Weights of a small GPT-style language model, trained from scratch on English Wikipedia: 2 heads of 64, 6.57M parameters.
MLP neurons of a small language model. Each row is named by its layer, matrix (up: input weights) and neuron, and shows model dimensions 64-159. Each number is 128 + 32 x the weight over its row's rms, rounded and kept within 0 to 255.
After each neuron's rows, "fires after" lists the tokens most often just before its 100 highest values on Wikipedia text that the model never trained on.

L2.up614 [172 137 141 173 163 107 118 125 148 125 167 119 162 136 190 130 123  58 116 169 162 106  75 123 112 147 109 139 158 137  82 133 192 103  99 165  89 165 194 167 160 156 189 201 176 137  84 130 174 131 130 144 117 109  68 100 113  80 198 135  80 142 193 143 136  72 172 129 100 103 120 125 132  84 161 162 110  81 177 127 107  74 163 149 140  95  98 104  99 123 125 185 136 119 142 119]
fires after: ".", ")", "S", "\n\n", "D"

L6.up840 [161 165 160 181 109 131  85 182 171 134 177 147  74 106 144 136 207 181 113  70 170 120 115 105  98 118 103  63 106 138  99 149 121 138 121 105  75  73  91 153  74 133 125 106 123 131 150  99 125 136  95 141 181 161 104 101 130 128  93 180 190 137 217 111 160 107 147 119 105 118 134  89  63 128  88 131  84 114 132 125 142 146 122 130 140 103 139  64 118  35 141 185 143 126 162 109]
fires after: "v", "c", "p", " re", " st"

L4.up196 [124 134 149 110  81 112 185 109  87 109 100 171  87 126  83 125  74 145 169 112 178 166 119 180 142 177 131 108  71 133 109 148 190 132 123 116 123 128 149 125 158  93 168 127 111 185 107 108 118  92  88  84 117 121 115 107  71 171  91 113 109 123 142  95 150 113 105 105  86 167 104 133  78 161  99 151  85  89 112 188 123 122  84 157 150  80 137 129 153 133 159 184 120 187 204 106]
fires after: " d", " m", " D", " c", " b", " "

L8.up892 [176 154 124 102 146 100 197 113 165 135  85 104 152 160 148 130 164 101 167 151 120 149 156  76 155 112 131 138 172  70  55  71 117 129 166 118  76 126 115 115  84  95 122 100 121 165  73 131 112  48 156 192  88 135 146 163  70  93  82 139 154  97  95 131 150 109 158 143 150 150 131  92 160 136  75 136 118 177 139 184 131 112  68 173 157 110 128 142 142 107 149 149 130 141 122 140]
fires after: "d", "ed", "n", " con", "ing", "id"

L4.up458 [ 78 152 108  89 117 183 126 123 105 109  96 135 156 135 106  98 153 136 123 206 142  84  54 197 140  81  93  83  98 117 101 133 121 108 113 152 131 141  94  74 159  78 129 125 130 131 107 167 145 127 175  81  92 137 124 111 133  51 106 126  74 162 132 151  73  78 127  81 171 166 102 105 138 162 120 165 181 194 133 181  85 132 127 153 127 158  97 133  98  94 146 153  75 132 118  77]
fires after: " J", "u", "Z", "e", "ov", " Y"

L4.up59 [148  97 120 163 197 139  43  85 171 129 100 142 118 149 165 120 105 167 111 127 111 189 124 191 192 152  89 129 155 133 110 147 126 119  83 129 107 112 111 142 139 113  91 103 116 214  80 140 121 120 105 136 123 131  63 132  62 119 187 103 122 153 147 144  74 188 124 146 141 137 117  74 138 211 183 132 105 211 121 129 138  95 126 142 102  85  83 138 149  88 138 135  77  97 153 143]
fires after: "u", "i", "ar", "U", "qu"

L6.up217 [134 107 115 182 158 119 127 146  71 131 114 192 143  79 105 140 129 142  81  73 102 105 157 166 177 102 160 117 174 161  99  34  98 153 127 179 129 173 137  99  71 130 135 141  83 178 127 117 160 153  80 117 152  93 166 146 143 100 181 190  99 100  88 145 154 165 140 158 166 161 145 133 122 155  96 113 163 166 105  92 141 166 125 143  75  70 130 143  20  85 128  91 101 156 135 157]
fires after: "un", "f", "ff", " O", "if", "n"

L4.up280 [139  84 102  93  91 126 151 115 145 106 151 170  72  96 120 100 155 168 164 140  87  94 101 181 114 108 107 116  74  92 189 133 198 119 122 171 132 224  94 136 130 174  70 111 101 120  95 151 144 144 135  79 160 142 145 118 124 120 147 140 150 159 125 131  75  84 141 112 196 102 138 132 189 122 176 146  71 186 156 171 168 120 154  83 173 111 139 126 125  89 108 169  93 160 158  88]
fires after: " Y", "ill", " U", " K", " J", "as"

L6.up543 [134  69 139 164 157  95  88 132  94 102 236 146  93  52 141 182  87 101  74 160 103 136  89 165 131 115  81 157 125 119 156  93 115 117 142 141 172 207 158 165  95 161  79 182 171 115 179 153  70 105  88 115 113 135 112 100 137 148 138 114 134 149 126  81 143 126 103 142  61 135  87 149 103 167 121 128 110 176 143 130  73 133 134 121 201 146 100  75 118 151 146 126 176 131 108  68]
fires after: "u", "p", "ul", "oun", " b"

L6.up735 [ 44 146 101 134 120 100 194 144 107 140 109 113 133 168 169 129 146 162  75 106 163 126 177 141 106 134 124 112 181 128 120  71 156 140 112 113 129 107 142  81 133  55 169  77 145 139 167 108 107  80  89  76 172 139 109  83 102 140 148 115 149 170 100  90 102  91 109 162  80 122  52 154 141 127 122 107 158 146  90  83 141  88 116 139 145 125 179 102  87 128 122 125  89 119 142 174]
fires after: "s", " s", "un", "y", "ies"

L4.up819 [162 158 139 140 156 150 143 130 129 101  82 143  64 147 108 151 150  78 131  96  80 186 131 193 116  77 145  99 102  78  80 119 146 118 140 167 122 181 120 118 138 140 201  83 101 189 106 116 129 117 110 120 152 182 116 153  83 112  87 170 160  45 138 122 130 129 146 142  58 143 172 158 101 157 112 104 140 116 101 146 163 200 199 170  76 100  92 126  82 141 142 149 165 109 139 132]
fires after: "ro", " to", " o", "g", " ", "p"

L2.up164 [163 107 105 131  78 182  62 124  86  50 143 153 118  81  93 100 199 144 203 115 126 146 134 166 105 115 130 129 108  36  73 132 113 157 118 143 136 131 125 119 132 120 146 132 110 156 112 135 125 138 157 166 144 102 207 159 103 123  82 113 127 124 116 118 156 118 132 133 103 126 169 149 130 134 117 181  98 111 104 166 135 122 158 199 117  77 142  99 102 133 151 182 110 183 161 101]
fires after: " ", " s", " c", " o", "2", " |"

L3.up873 [139 110 162  66 153 121 141 172  93  97  83 146  94  85 158 178  83 136 141 172  94 116  81 155 137 125 181 118 150  64 104  84 129 169 112  73 148 150  91 180 125 199 112 144 218 111 194  98 128 111 151 110  88 141 131 148  91 188 135 177 128 137 132 108 119 119 114 134 185 108 118 167 121 145 116 119 154 128 131 177  75  94 147 134 174 145 130 106 121 183 154 170 157  90  71 146]
fires after: " b", " H", " B", "p", " F"

L8.up693 [ 56 146 106  73 174 112 121 151 109 167 164 121  79 197 141 141 143 138 119 138 129 220 141 124 165 109 131 170 121 125 135 137 158 113 120 155 147 129 162 142 142 189 113 127  39 125 104 152 140 161 107 117 130 169 165 167  97  98 128 177 124  99   0 169 189 122 163 162 176 140 145 171 168 175 129 146 154 120 184 111 127 195  97 153 104 114 122 156  83 109 146 106 134 199  99 126]
fires after: "on", "in", "en", "n", "un"

L6.up98 [121 160 174 102 167 136 114 208  98 168 193 144  70 135 111 102  88 133 145 116 124 136  94 145 125 135 123   0 110  94 152 122  88 144 173 148 118 167  73 111 169 185 112 104 161 148 112 164 150 161 115  95 105 148 144 142  50  99 137 139 121 135 126 181 117 143  87 149 153 136  88 121 164 135 131 132 152 124 107 104  60 155  90 161 101 106 184 126 132 149 164 116 136 177 117 140]
fires after: "e", "b", "in", "w", "u", " e"

L3.up847 [133 110 155 157 146  93 194 127 174 120 141  84 111 145 145 185 169 116 145 110 152 126  64 100 146 169 143 131 105 125 164  96 128 145 127 121 132 153 170 110 165 138 135 132 122  98 103  95 102  91 127 224 117 175 125 126 145 155 122  87  80 150 139 101 110  69 134  56 101  99 171  94  86 133 147 105 153 102 122 106  72 187 156  93 114 167 148 149 175 134 196 154 106 136 101 126]
fires after: "-", " (", "c", "m", "h", " m"

L4.up165 [120 152 125 165  81 140  50 128  88 108 119  54 107  75 163 116  60 118 125 135  85 116 152 139 120 127 130 165  99 112  96 136 157 143 103  96 123 108 145 119 102 119 146 181 143 126 121  95 140 161 134 129 219 106 139  65 161 167 128 190 142 126 112 123  83  75 135  79 141  55 148 163 131  99 103 121 102 102 181 198 105  56  89 152 158 167 121 188 108 128 129  82 130 113 133 122]
fires after: " B", " F", " T", "B"

L2.up264 [165  86 120 126 100 101 128 169 169 207  97 135 137 145 213 123 124 118  81 189 144 176  79 174 148  98  56 126 157 146 115 154 148 137 146  72 146  95 145 164  67 210 224 162 131  72 128 160 176  94 156  76 127 139 166 117 123 188 114 102  72 169 116  76 157 102  83 136 115 155 138 135 117 162 163 179 125  73 108  81 149 170 121 132 118 173 109 138  97 183 118 118 156 112 120 123]
fires after: "e", " by", "ed", "es", "s", "ation"

L3.up728 [130  99 160 123 185 208 142 134 165 118  81  92 141 104 118 104  96 153 104 130 111 152 141 106 120 136 131 109 163 104 141 139 154 134 129 151 144  85 184  71 171 113 165 157 111 123  98 117 107 173 124 118  71 157  96 134  92 117 140 163 173 141 179 161 154 143 158 201 150 123 169  74  88 195 145  92 106 179 101 160  89 123  94 130 108 100 160 110 227  95 155 103 124 125 160 180]
fires after: "=", ")"

L3.up540 [114 159 102  53 176 138 119  68 102 113 168  95 101 110  83 108 171  98 131 102 108 117 111 126 125  67  96 144 154 126 127 106 158 137 138  39 172 142 150 121  83 131 165 142 111  88 101  79 140 105 163 157  99 181  93 175  89 159 142 200 117 106 123 161 132 121 125 127 119  97 112 155  87 106 132 119 142  93  82 137 139 106 161 145 110 146 149 157 105 134 107  69 166 163 160 105]
fires after: " n", " N", "e", "s", "'"

L8.up401 [ 62 120 106 131 111 105 176 186 101  99 197 135 127  99 166 132  94  97 145 131 100  93 140 128  87 110  79 145 142 140 125 112 198 170 122 114 186 135 112  67 149  76 177 125 145 144 116 163 157 167 163 160  69 181  93 121 125 148 184 129  94 109 143 151 136 102 114 184 151 107 100 199 170 174 150 141 134 108 101 106 145  96 133  96  52 130 107 143 113  73 142 139  96 188 162  84]
fires after: "re", "s", "a", "es", "e", "w"

L6.up654 [122 133 154 123 168 104 126  78 170 178 157 152 118 109 132  98 161 148 148 123 168 134  94 107 138 140 157 120 101 101 138 107  36 121 123 165 149  87 210  72 125 126 120  98 101 142 108 142 137 105 106 177 123 126 110 162 114 183  67  98  77  77  99 160 121 119  88 103 192 143  95 124 128 161 118 142  85 132 190  96 104 124 151 120 140  53  93 104 149 118 189 146 181  86 155 164]
fires after: "p", "r", "c", "t", " p", "nd"

L3.up243 [ 65 102 106 175 124 130 174  96 124 101  88 124 103 108 103 161  71 147 116 165 149 162 130  87  88  73  99 102 187 109 122 123 168 127 126  48  78 129 139 169 108 144 168 137  79 128  84 130  83 125 124 143 124 121 119 113 120 121 116 175 131  97 154 112 135 125 152 137  86 152 103  94 173 117 129 175 165 120  96 122  79 187  72 118 166 125 146  78 102 142 147 104  95 161 129 144]
fires after: " b", " be", "b", " ", " st", " h"

L2.up886 [136  89 134 147 165 160 136  82 218 147 117 152 203 154  68 140 100 155  54  40 148 164 149 157  71 117 125 158 216 117 103 153 122 144 109 142 160 139 115 105 122 107 152 117 152 148 160  78 142 135 115 124 141  94 171 133 162 146 115 114 138 115 158 100 198 115 150 160 180 141 173  84 167 124 147  96 116 100 144 118 141 150  94 155 109 163 132 127 116  64 136 117 112 180 151 102]
fires after: " ", " p", " b", "^", "p"

L8.up851 [ 69 135 145 172  92 124 148 130 114 127  80 153 103 130 147 147 143 124 100 176 136  91 120 169 159 104 174  98 117  70 182 176  74 165  70 140 144 139  76 141 115 115 130  80 177 128 142 174  69  79 182 149 157 108 145 145 155 193  90 112  94 166 126 116 112 110 166 137 128 166 116 141 116 157  77 107  57 103 112  86 139 110 148 101  33 161 126 169  86  80 131 130 105 194  98 129]
fires after: "e", "ad", "b", "et", "h"

L8.up729 [ 79 161 134 131  98 190 127 111 120 152  82 178 151  92 132  83 179 116 100 142 129 139 123 140 113  89  88  86 133 156 119 141 140 103 108 196 172 133  91 131 115 125 124 119  84 150 118 143 119 152 169 134 105  95 137  87 131 128 199 136 142 103 132  81 158 120 136 190 140 125  90 173 132  92  67 140 140 146 128 130  85 136 234 156 175 174 104 149 113 109 119 107 181  91 124  97]
fires after: "u", "un", "o", " ", "g", "ov"

L4.up504 [ 97 118 111 151 134 143 140 152 114 179  73 113 130 156 101 108 105 152 152 136 183 120 128 127 187 160 127  96 101  88 120 143  78 144 128 129 145 174  62 143 134  99 140 150 156 152 147 125 124 123 115 139 136 120 128 159 117 180 159 120 107 164 134 144 144 144 101 104  61 134  60 127 149 135  87 193  83 126 126 105 106 134 145  98  92 120 135 103  99 163 132 121 127 151 178 150]
fires after: "u", "e", "h", "ot", " an", " the"

L2.up306 [ 96 124  84 118 150 109 195  61 153  98 161 132 106 127 169 124 154 137  91 107 142 150  58 136 163 140 101 109 119 101 116 132 149 133 124 102  98 109  99 167 123  96 161 127  73 126 114 202 136 181 112 118 175 110  81  91 120  58 162  96 168 159 102 172  93 148 111 139 169 177  97 143 162 120 164 168 110 142 180 107  76 142  87 140 138 101 118 152 146 127 103 107 100 148  94 140]
fires after: "u", "y", "i", "ed", "d"

L2.up746 [ 66 160 116 142 116 147 147 124 108 186 183 155  61 111 115 123 117 120 142 122 127 124 132 131 117 140 126 104 122 122 170 120 160 113 169 122 110 122 191 184 117 130  98 122 142  58 102  76 116  81 153 162 111 136 116  85  93 192  93 115  78 182 103  91 136 144 131 132 145 147 124 128 137 137 150 153  81 106 160 155  87 143 182 103 138 143 115 131 167 185 201 114 192 137 184 145]
fires after: " H", " G", "r", "t", "y"

L3.up650 [200 193 231 112 122 130 174 113 154 110 123 141 130  99 129 171 159 167 126  90 123 143 134 176 112 165 109 175  71 132  85 149 132 170 156  93 127 121 143  99 152 145  44 117 127 106 154 155 163  78 100  97  64 132 182 150 118 189 114 137 169 144 128 157 112 100 131 135 149 135 155 101 146 129 118 196 192 113 135  80 126 149 128 142 162 168  80 118  98  86 119 137 101 111  91 114]
fires after: "at", "f", "est", "i", "ic"

L6.up186 [148  77 140 134 101  94 132 132 152 105 150 198 117 168 157 139 118 120 100 130 147  70 117 121 125  96 144 160 116 110 138 212 144 140 195  92 113 100 172 142 179 126 137 189 185 129 130 109  70  62 120 148 122 106 143  54 136 145 140 116  34 129 192 125 150  73 162  87 115 130 140 142 124 161 151 150 108 130 101 112  90 111 153 107 104 134 136 125  83 124 135  87 147 119 151 135]
fires after: ".", "\n\n", "\n"

L2.up379 [119 165 115 146  89 225 148 170  98 130 109 123  86  82 136 156 128 148 134 170 186 157  85 116 148  81 154 191 128 137 130  93 105 166 105 131 157 149 118 148 155  90 161 156 138  86 153 169 103 164 111 130 113  19 152 113 123 124 122 123  86 127 186 155 107  73 106 192 202  92 138 127 171  78  90 133 121 132  90  55 130 128 157 103 111 104 147 132 119  81 157 173  98 105  88 156]
fires after: ",", "s"

L3.up448 [164 125 145 100 160 117 160  84 175 124 137 119 191 157 140 177 229 117 100 130 125  99 126 130 132  83 157  98 167  77  93 198  89 178 141 171 121 159 193  70 169 148 106 128  67 108 136 123 111  89 165 173 105 159 130 151 120 165 146 147  78 156 186  87 189 115 122 167 138 160 175  90 112 111 139 151  58  32 159  82 120 135 143 163 122 138 144 121 170 142 134 104 150 155 133 151]
fires after: " (", "-", "–", "'"

L3.up66 [123 119 173 113 127 120 152  63 162 142 148 141 122 120 135 106  96  77 115 222 110 121  60 123 140 169 147  70  97 182 101 118 140 126 124 209  78 132  61 108 110  75 156 125 149  97 100 131 177 108  95  79 132 129 113 204  72 177 104 111  76 141 109 118 120 104 123 105 107 143 119 170 154 134 131 127 160 112 130 129 127 144 141 147  81  61 173 147 144 100 165 160 166 149 126 109]
fires after: " R", " M", "m", " D", " V", " "

L2.up605 [133 156  93  98 113 166 103 116 167  95 113  82 139 117 109 157 169 158 165 165 101 141 156 154 139 147 115 110 106 124 167 133 174 133  89 115 147  95 216 134 157 145 142 177 194 170  39 126 157  60  77 111 106 187  85 135 116 104 104  79 220  92 181 154 129  93  96 132 104 109 131 135 168 144 106 106 144 204 119 190  83 161 113 143 108 105 121  56 145 107 108 155  90 155 166 184]
fires after: ")", " was", " is"

L6.up869 [159 125 176 133 171 191 137 170 121 128 119 121 111  87 107 121 151 134 113 128 152 104 123 120 131 137 146 128 147 147 118 149 104 136 147 173  92 117 127 155 122  72  76 132 158 106 101  99 111 119 134 152  71  92  93 155 107  84 138 148  72 128 156 165 168 168 149 146 127  50  89 140 109 144 150 148 175 170 114 133  95  55 167  79  94 152 111  83 173 118 124 151  84 191 129 164]
fires after: "=", " is", ")", " was", "00", "02"

L4.up862 [ 87  88  91 119 138  98 150 121  98 152 105 121  70 119 181 205  95  90 133 123 117 149 126 115 155 127 125 189 163  87 126 144 107 135 119 155 149 168 140 126 202 121  94 142 185 101  90 161 113 138  88  58 172 152 112 132 152 140 139 159  89 120 135 103 141 158  89 109 119 116 113 127 114 197 144 128  85 139 129 180  89  92 148 160  86 184 136 111  72 191 132 207 102 125 110 164]
fires after: " b", " h", " B", "ap", "B", " H"

L6.up861 [136 130 162 118 100 123 152 157 178  36 168 124  85  99  96 132 156 138 100  53 126  96 115  69 155 113 134 109 150 133  78 135 132 110 134 106 121 103  99 190 140  97 120  97 153 135 130 120 117 140 140 122  72  99 112 139 122 142 142  82 155 143 210 160 143 139 184 132 103 203  97  68 146 149  75 122 147 164 135 134 133 127 133  82 138  90 180 184 137 131 113 128 119 122  97  99]
fires after: "p", "res", "v", "ep", "os", "om"

L6.up422 [135 158 152 136 154 161 206 110 131 127 145 102  89 123 161 199 157 158  87 119 105 176 146 151 163  88 171  99 128 176  98 141 136 174 124 114 177 133  90 125  88 129  90 107 163 103 170 101 157 109 176  91  96  68 130 124 158 154 168  92 106  92 112 130  74 107 150  97 172  91 108 109 206 126 156 140 120 116 176 140 151 109 124 122 138 136 114 129  77 105 154 106 155 138 136 108]
fires after: "i", "at", "ed", "id", "in", "ag"

L3.up723 [ 84  95 130 112 135 138 156  91 138 140 123 142 203 117  96 142 118 114  89 140 133 131 108 106 125  96 171 163 181 138 101 103 124 204 121 137  93 104 127 185 143 107 164 119 139 147 163 144 118 172  91 184 107 112 168  80 158 168 124 154 107 122  92 210 141 105 118 118 165  98 104  73  85 154 135  91 110 154 143 146 151 121 145 109 197 119 214 138  81 169 163 130  52 121 136  77]
fires after: " m", " w", " l", "h"

L6.up626 [112 104 144 108 112 174 164 139 125 117 142 179 125  76 147 122 154 120 148 163  90 171  93 137  92 114 117 130 165 139 132 105 111  88  84 134 106 133 147  62 116 119 109 123 108  92 132 102 119 119 116  88 143 105 165 116 134 154  82  39 187 147 157 159 121 111 118  82 134 114 122 159 170 106  85 157 112 111 122 159 118  95 153 165 148 132 166 117  92  89 130 131 170  73 142  79]
fires after: "c", "i", "ol", "iv", "^", "l"

L6.up376 [ 76 156 197 159  98 124 112 142 143  70 157 168 129 123  79 163 124 137 105 120 139  89 109 123 125 142  64  86 137 133 173 132 161 164 123 137 165  89 122 168 154 140  58 119  84 128 130 147  61  99 141 197 170 117 162 108 109 166 102  84 108 152 145 118 119 105  81 169 156  68 119 147 150 143 129 124 129 150 115 106  94 125 179 135  89 158 150  92 139 109 187 130  91 129 130 137]
fires after: "e", "u", "ir", "b", "c"

L3.up577 [111 132 113 132  95 131 114 100 194 120 144 152 181 157 137 138 131 139 121 140 132 137 175  78 128 126  81  97 160 123 102 114 178  94 126 115 130  81  72 166  91 101 121 131 118 143 151  79 115 124  96 169 182 121 140 185 106 128 140 158 183 125 115 119 152 131 159 100 116 126 127  60 171 100  71 164 177  73 139 147 116 165  98 158 131 120 124 114  89 112 173 156 118 190  80 103]
fires after: " ", "ed", " ("

L2.up230 [105 155 121 190 145 186 101 170 129  93  93 156 107 104 131 148 108 111 144 172 124 107  84  98 134  98 149 115 190 106 133 128  95  86 133 187 179 145 185 165 173 111 120 151 123  63 139 108 103 116  87 124 176  97  96 175 164 166 156 106 110  83 199 171 161 178 148 160 175 142 123 157 157  87 181 116 196 119 127 109 148 115  69 127 128 178 159 144 112  76 176 181  96 132 178 142]
fires after: ",", "ity", "s", "al", "ation"

L8.up357 [113 185 160 114 153 164 178 131 197 114 108 130 146 113 158 191 120 134 105 150 122 138 125 101  78 138 137  78 179  79 111 115 144 125 129 125 103 105 126 161 135  93 149 159 108 187 133 113 122  91 150 180  74 126 154 116  75 129 155 116 164 116 122 119 216 113 161 120 184 123 137 113 147 131 166 181 149 133 105 159 108 121 104 155 121  79 108 120 107 174 128 150 141 155 130 138]
fires after: ",", " con", " d", " "

L2.up312 [136 170 144 101  81 126 112  49  87 149 174  75 115  89 157 107  61  95 155 120 122  88 118 108 116 114 146 125 111 139  99 119 150 126 168 113 139 103 177  89  99 152 149 133 163 114 144 101 178 146 187 130 158  76 150 137 195  93 170 183  92 133 117 100 135  95 155 135 155 147 151 110 108 138 100 160  96 124 127 155 112 173 118 191 153 120 168 163 113  77 102 137 140 128 112 138]
fires after: " T", " M", " F", "-", " S", "un"

L3.up554 [149 154 135 157 122 172 174 122 169 114  71 115 113 117 152 113 135 132 120 137 108  84 129  90  92 124 170 123 157 113 153 115 170 139 170 179 132 133 178 124 125  88 106 146 149  76  88  66 121 154 148 113  98 117 122 132 114 136 167 126 147 107 170 175 123 197 182 160 162 122 131  75 159 147 139 130 175 132  98 161  56 147  96 180 119  98 127  91 170  98 159 179  97 119 180 141]
fires after: ")", "=", "er", " was"

L6.up707 [131 138 180 133 169  82 182 138  96  74  72 140 114 178 154 189  93 116 157 143 130  66 169 180 129 160 115 138  98 133  87 106 150 127 115 142 123  89 157 114  84  95 156 123 141  68  86 110 132  80 114  83 142 171 120 132 140 160 123 130 151 154 106 131 143 139 144 153 153 140  69 102 167  83 143 123 159 128 105 101 141  62 146 129  60 109 129 165 118  79 103 148 177  64 148 141]
fires after: "s", "oun", " s", "us", "is", " a"

L4.up50 [180 125  75 159  94 174 132 147 126 121 101 123  74 117 216 154  79 124 149  80 184 135 177  80 138  85 114  89 127 152  77  86 139 126 112 134 164 113  82 154  78 119 132  98 157 107 124  97  82 148 197 188 157 155 129 137 138  95 126 177 107 103 170  83 133 135 117 103 153  85  98 138 109 138 152 163  80 145  77 115 123 115 122 163 174 141 167 142 113 171 129  97 127  93 165 106]
fires after: " p", " be", " was", " ch", " e"

L6.up109 [ 84  89 150 103 123 138 150 107 113 120  92 149 159  96 157  88 117 113  75 133 114 158 124 149 133 110 169 136 138 129 147 102 106 150 129 146 113 130  98  95 142  75 111  80 157 114 123 117  96 110 108 115 143 116 195  93 167 117 132 111 185 185 173 171 135 138 114 119 132 131 130  69 129 181 105 118 140 128 143 136 174 110 135 178 111 132 126 105  95 120 118  70  90  97 138  97]
fires after: "c", "ec", "i", " in", "o", "ac"

L8.up203 [114  97 124  11 170 169 149 161  63 149  73 132  96  75  98 122 148  66 179 105 126 172 146 107 105 134 108 136 109 135 106 156 120  93 155 138 105  88 131  93 121 101 148 146 112  98 135 101  86 126  99 166  55 143 136 112  66 126 147  44 141 180 166 104  88 136 139 106 139 120 149 146  58 106 144 105  92 158 145 101 121 169  96 114 130 113 115 121 132 128 168 177  57 124 168 211]
fires after: "==", "a", ")", ".", "e"

L6.up290 [129 122 148 164 190 127 168 117  77  90 164 108 115 145 124  74 151 112 147  84 167 128 153 106  55  83 161 137 138 142 126  43 109 132 138 153  48  67 130 146 103 118 175 125 108 171  87 135 130 185 123 129 163 136 123 108 149 129 156 184 125 119 125 184 122 123 115 123 158 142 115 142 128 144 123 128 138 164 143 127 145 108  82 145 190  61 160 115 113 161 109 120  81 111 159  65]
fires after: " ", " w", "n", " l", " le", "ov"

L4.up605 [132 106 103 142 105 127 174  84 117 108 151  88 169 196 150 135 160 112 125  94  99 130 151 179  66 135  82 127 152 109 102 157 122 123 126 165 137 141 143  47 134 105 147 129 115 121 101 142  99 133  54 134  58 131 145 101 159 178 116 138 169 153 139 141 164 112 189 198 142 121  67 121 125 157 128 158 123 187 163 122  73 115 140 193 112 142 175 141 139  72 176 206 179 115 135 178]
fires after: "r", " s", "ch", "s", "i"

L2.up833 [151 102 124 106 106 125 134 155 131 110 150 186 137 141 208 169 202  89 142 129  89 176 102 183 185 104 135  71 141 126 164 166  93 139 153 176 160 115  89 112 196 169 129  62 148 141 146 138  84 158  96 156 137 135 139 158 120  80 100 122 124 108  89 138 142 168 145 165 123  96  89 176 126 142 159 119  81  66 168 104 125 109 167 203 117 142 112  73 143 144 109  91  86 143 102 113]
fires after: " (", "==", " ", "-", "\n\n", "==="

L8.up346 [ 89 141 112  97 133 115 116  75 148 134 170  94  81  83 139  17 150 130 149 114 103 142 114 151  72 104  50 138 172 123  83 122 138 148 133 110 119 127 132 159 145  86 131 121 204 148  86 122  96  69 131 142  68  99  78  91  95  75 167 139 113 118 129 139 143 135 167 186  93 150 124  82 110 125 103 103 144  72 122 168 199  89 122 136 117 164  73 123 201 104 113 113 119 153 195 152]
fires after: " n", " N", " A", "g", "le", " a"

L4.up222 [139 153 109 129  98 138 142 117  76 166 131  78  97  87 149 204 110 143 156 163 164 155 149 168 110  91 122 116 130 171 150 105 195 130 148  92 124  98 146 113 123 118  92  91 149 111 182 140 144 108 152 105  65 119 113 144 115 189 138 149  93 148  67 123 113 188 175 136 151 115 110 138 117 117 122 121 110 113 141 132 117 114 131 131 110 124 195  90 129 138 116 186 150 115 127 125]
fires after: "in", "at", "an", "est"

L2.up516 [132 154  94 171 146 134 105  95 135 113  78 137 148 145 130 122  35 157 104 221 130  70  99 169  85 106 133 124 167 117  37 145 143 136 113  90 119 148 160 159 129 140 113 208 118 158 182 168 183 147 153 121 137 135 157 134 138 142 123 159  67  82 113  94  83 100 146 113  75  95 152 133 132 155 123 153 165  57 112  66 160 100 136 158 132 163  91 123 144 145 165  65 140 140 146  88]
fires after: "e", "1", "ed", " by", "2"

L8.up852 [116  61 189 132 159  89 147 179 101  86  66 132 132 193 187 113 115 144 145 175 201 100 164  89 111 166  85 122 134 126 101  80 111 112 134 168 159 152  93 157 112  98 126 131 159 130 114  81 127  85 157  79 112 120 121 174 132 113 103 144 126  77  94 197 186  80 139 170  79 141 144 176  82  84  76 118 164 135 170 147 153 123 149  78  96 171 126 182 120 146 107 157 160 112 111 119]
fires after: "al", " a", "is", "ar", "art"

L3.up51 [123 147  80 184 110 132 103 151 119 104 140 180  90  99 193 165 119 161 193 149 111  80 163 112 140 121 121  77  83 183 105 163  94 138 181 107 111 101 106 178 105 131 136  97 178  88  79 107 127 162 140 136 175 164 121  88 143 146 134 162  96 184 179 151  96 112 141 116 135 163 146 110 101 141  80 172 141 159 151  54 125 127 169 165 140 143 189 151 129 141 163 119  58 127 167  84]
fires after: " be", " re", " and", " was", " The", "e"